Weights of a small transformer language model.
Size: 13 layers, width 768, 12 heads of 64 (4 for keys and values), MLP 4608 squared ReLU, vocabulary 8192, 125M parameters.
MLP neurons of a small language model. Each row is named by its layer, matrix (down: output weights) and neuron, and shows model dimensions 0-63. Each number is 50 + 12 x the weight over its row's rms, rounded and kept within 0 to 99.
After each neuron's rows, "fires before" lists the tokens most often just after its 100 highest values on Wikipedia text that the model never trained on.

L10.down2860:61 57 56 46 59 53 38 49 54 38 35 33 60 45 40 45 40 45 30 46 27 44 55 30 46 50 44 47 45 43 34 55 43 40 53 63 48 60 61 51 43 32 40 75 45 47 48 31 66 41 51 67 50 22 51 48 43 54 55 43 44 42 44 35
fires before: " T", "T", "_", "}", "\\", " the"

L10.down3184:71 54 52 45 33 42 29 61 80 58 48 49 38 59 30 34 63 52 48 62 52 51 59 45 29 53 53 62 52 37 46 36 63 47 62 62 60 53 38 39 56 55 45 58 62 45 59 47 69 61 44 61 44 58 47 55 55 42 70 41 42 48 34 56
fires before: " |", ".", "3", ":", "l"

L10.down2060:54 65 49 49 46 35 29 37 61 31 56 51 59 49 56 57 55 62 67 37 43 70 56 61 70 55 44 59 45 49 32 74 49 32 38 36 62 54 56 58 54 49 49 21 60 55 50 77 54 73 51 78 51 71 27 41 40 52 47 23 48 45 50 36
fires before: "2", "3", "5"

L10.down2289:39 66 58 45 59 71 19 51 25 50 53 31 56 67 39 62 45 45 58 38 45 42 47 16 49 55 06 43 69 41 69 60 49 46 50 63 58 59 64 74 45 42 53 60 62 56 69 45 59 42 52 67 58 42 31 48 46 81 72 56 35 36 56 60
fires before: "8", "9", "5"

L10.down4365:59 74 61 41 52 60 68 43 60 46 67 32 61 56 62 38 68 36 50 29 43 49 63 68 52 50 48 39 70 61 74 38 48 47 36 61 36 74 66 68 75 54 41 49 21 50 56 47 36 66 49 68 47 32 61 36 48 50 31 63 40 55 45 37
fires before: " "

L10.down2025:55 46 68 60 44 31 43 66 47 49 38 27 53 81 39 37 44 47 54 62 56 52 91 52 47 61 76 53 59 56 47 59 36 63 63 62 61 45 42 26 41 51 48 47 22 42 68 53 57 57 48 50 41 44 53 71 45 55 42 63 47 34 61 69
fires before: "s"

L10.down3820:40 54 47 36 51 44 51 31 58 52 56 67 67 29 38 43 55 48 51 45 65 45 37 67 73 51 50 48 58 51 61 47 51 57 34 48 43 47 47 52 43 66 45 70 54 52 41 64 38 53 32 64 59 43 64 39 49 49 49 46 37 47 90 56
fires before: " ", "."

L10.down2196:61 46 55 76 44 38 41 55 38 49 28 55 63 60 55 81 41 60 41 42 31 54 55 37 32 48 44 45 50 57 47 42 46 58 67 42 35 39 50 59 44 50 33 49 35 51 48 38 35 59 43 37 62 38 55 55 64 61 61 45 29 32 77 47
fires before: " |", ",", " votes"

L10.down4410:54 50 39 38 45 37 21 47 45 57 68 70 52 30 54 48 59 64 79 46 67 70 43 54 53 58 39 68 69 63 62 38 52 41 51 60 43 50 34 61 60 40 60 47 53 60 49 62 59 47 51 39 46 46 41 69 49 58 52 37 64 40 43 39
fires before: " of"

L10.down2702:56 56 48 60 64 60 39 38 63 37 68 41 25 64 35 38 62 60 51 43 65 44 26 36 44 51 49 48 57 63 39 40 64 43 52 40 37 48 60 72 30 48 43 55 40 32 48 58 29 58 36 46 47 35 45 60 50 28 38 60 53 34 27 41
fires before: "s", "-"

L10.down4369:51 41 52 59 55 31 42 45 55 44 50 61 37 54 43 57 30 45 73 39 35 45 38 27 54 70 48 47 60 67 68 42 58 74 54 67 47 41 45 58 55 47 41 48 61 45 57 44 70 52 47 56 20 60 29 46 44 45 51 51 69 44 29 76
fires before: "7", "8", "ran", "9", "6"

L10.down1872:42 67 81 37 49 68 09 52 61 58 61 39 40 26 47 51 46 37 56 35 56 75 99 50 43 53 52 62 57 53 35 70 61 40 38 38 43 62 63 42 61 60 62 38 56 35 47 63 59 36 36 52 63 47 45 53 68 47 54 57 41 44 52 44
fires before: ")", "le"

L10.down1753:31 61 30 55 62 55 60 61 59 23 31 61 60 34 49 58 43 55 55 38 53 63 34 55 55 68 29 56 46 27 54 43 45 42 48 60 40 50 51 35 57 45 46 58 14 48 53 24 32 40 42 52 64 38 56 43 36 52 30 61 35 62 66 49
fires before: " ", " the"

L10.down2980:26 60 54 62 64 52 22 55 45 57 78 49 31 79 55 76 57 55 66 42 51 58 36 41 38 53 69 14 61 76 49 45 68 73 51 45 53 52 68 47 31 64 34 59 73 61 49 48 80 44 53 58 31 55 57 42 50 45 41 54 38 32 66 67
fires before: "9", "8"

L10.down2787:51 54 37 58 41 83 70 63 51 60 66 54 56 33 60 27 50 43 41 73 36 58 24 53 61 38 40 47 41 49 74 74 53 48 66 38 46 46 39 72 64 53 23 54 44 46 40 34 63 33 66 32 35 42 55 63 44 57 54 49 34 49 40 45
fires before: ":", "–", " |", "9"

L10.down4434:47 53 59 53 53 66 26 54 50 49 62 41 31 52 61 39 38 37 50 55 87 34 57 59 57 57 70 69 52 47 47 53 49 43 38 59 58 29 49 34 71 45 81 45 55 56 28 57 39 43 43 33 72 73 44 64 43 47 64 43 54 50 45 59
fires before: " |"

L10.down359:49 57 46 59 64 65 04 53 51 38 62 55 45 58 35 33 41 42 39 34 47 43 71 50 70 75 44 77 60 58 57 27 58 45 57 46 42 44 45 44 63 53 53 59 50 62 23 57 40 49 45 47 56 45 49 77 73 39 60 57 28 39 67 61
fires before: ")", "),", "%)", "):"

L10.down862:26 45 20 26 24 45 56 47 52 41 57 49 47 49 72 58 37 39 43 50 49 45 56 54 63 49 41 61 63 41 37 54 40 45 46 39 60 54 49 28 39 33 30 39 31 28 56 46 60 31 47 66 61 47 49 56 60 48 71 46 41 53 50 56
fires before: "2", "0", "1"

L10.down93:69 65 64 44 62 68 49 63 53 56 41 64 46 68 51 57 59 63 50 58 37 46 32 53 53 63 58 55 62 49 59 61 67 33 54 53 54 71 35 54 56 53 27 56 58 54 61 53 37 44 55 39 41 73 61 56 22 43 48 54 52 61 46 64
fires before: " |", "==", " of", "("

L10.down2641:53 49 54 60 45 47 59 56 49 57 51 60 26 57 64 55 48 39 59 60 41 77 31 49 49 49 42 67 58 48 70 39 48 71 39 57 56 57 55 57 63 42 34 69 45 52 43 47 65 55 30 65 56 64 45 75 38 54 48 70 25 47 53 54
fires before: " the", " a"

L10.down4204:71 72 44 44 48 34 65 53 63 60 63 49 47 45 44 70 69 58 48 65 48 49 32 48 49 47 33 61 52 57 42 30 57 57 48 38 70 57 62 65 62 40 53 66 44 68 69 59 51 50 51 62 56 51 35 62 50 28 67 62 56 30 46 36
fires before: ")", ".", "F"

L10.down1024:61 65 52 56 32 63 36 45 50 52 47 53 54 66 39 46 51 43 62 65 38 44 39 59 65 64 76 52 43 37 47 52 52 40 55 72 33 64 23 40 41 47 33 47 52 37 54 70 43 72 56 23 36 39 41 33 61 65 52 36 37 32 56 58
fires before: ".", " m", ":", " Q", "0"

L10.down1234:51 52 43 47 43 38 48 59 57 25 67 38 35 66 46 54 71 50 58 61 58 46 49 61 16 48 47 65 37 60 48 49 61 70 65 44 67 54 53 54 56 56 69 63 60 65 70 64 61 57 46 19 29 49 58 65 64 39 45 51 37 68 49 44
fires before: " |", ":", "0", " UTC", " pm", " September"

L10.down3585:71 30 35 40 41 33 80 58 76 35 47 76 63 31 59 37 71 52 52 36 52 58 30 55 55 45 64 50 54 69 57 56 46 51 37 43 44 39 69 44 63 55 36 46 65 56 25 54 43 53 62 51 41 42 60 54 42 47 60 34 42 31 42 50
fires before: "\n"

L10.down4214:44 55 40 42 78 42 34 47 39 40 50 48 79 52 39 49 45 51 30 46 47 59 55 52 59 56 46 35 49 40 60 54 64 49 55 35 66 56 34 55 25 56 43 61 49 48 36 58 41 26 39 67 50 43 55 67 34 28 33 55 57 46 43 73
fires before: "9", "″", ".", "2", ","

L10.down297:60 49 57 58 40 51 45 28 65 55 68 25 49 24 55 44 56 39 45 42 54 53 34 39 52 39 57 34 62 53 62 78 52 43 60 37 64 43 41 38 37 46 45 60 58 73 43 27 34 38 34 41 30 57 62 57 54 61 52 51 68 23 36 49
fires before: "–", "-", " -"

L10.down2211:50 33 53 28 47 72 68 45 53 42 60 47 36 46 56 38 29 49 28 63 60 46 40 47 56 50 45 41 67 40 37 48 53 36 61 63 30 50 40 77 61 53 70 46 53 69 66 49 44 53 31 30 40 55 56 65 35 55 51 51 57 48 55 32
fires before: "-", " of"

L10.down961:39 41 34 48 58 35 57 48 50 52 41 43 68 58 60 52 55 42 74 50 65 60 60 35 39 42 51 52 45 67 67 50 41 38 72 37 53 48 59 53 53 56 51 57 45 39 75 48 54 58 64 53 43 46 62 22 29 46 54 43 29 67 62 58
fires before: " |", ":"

L10.down2621:55 45 50 51 45 71 31 37 39 67 46 16 60 50 65 72 47 40 55 51 43 55 72 50 51 65 47 52 67 69 47 51 59 40 49 45 34 46 52 53 66 44 50 39 24 57 55 40 57 37 46 51 46 48 39 71 68 28 39 56 62 39 38 74
fires before: "1", "2"

L10.down2362:73 64 39 45 64 50 04 62 55 47 48 45 29 52 68 60 34 41 56 49 33 45 55 39 45 26 37 44 40 49 52 39 64 49 65 30 60 49 64 46 45 46 30 44 44 59 67 52 64 51 48 30 63 51 45 62 67 54 49 39 56 46 64 62
fires before: "9", " |"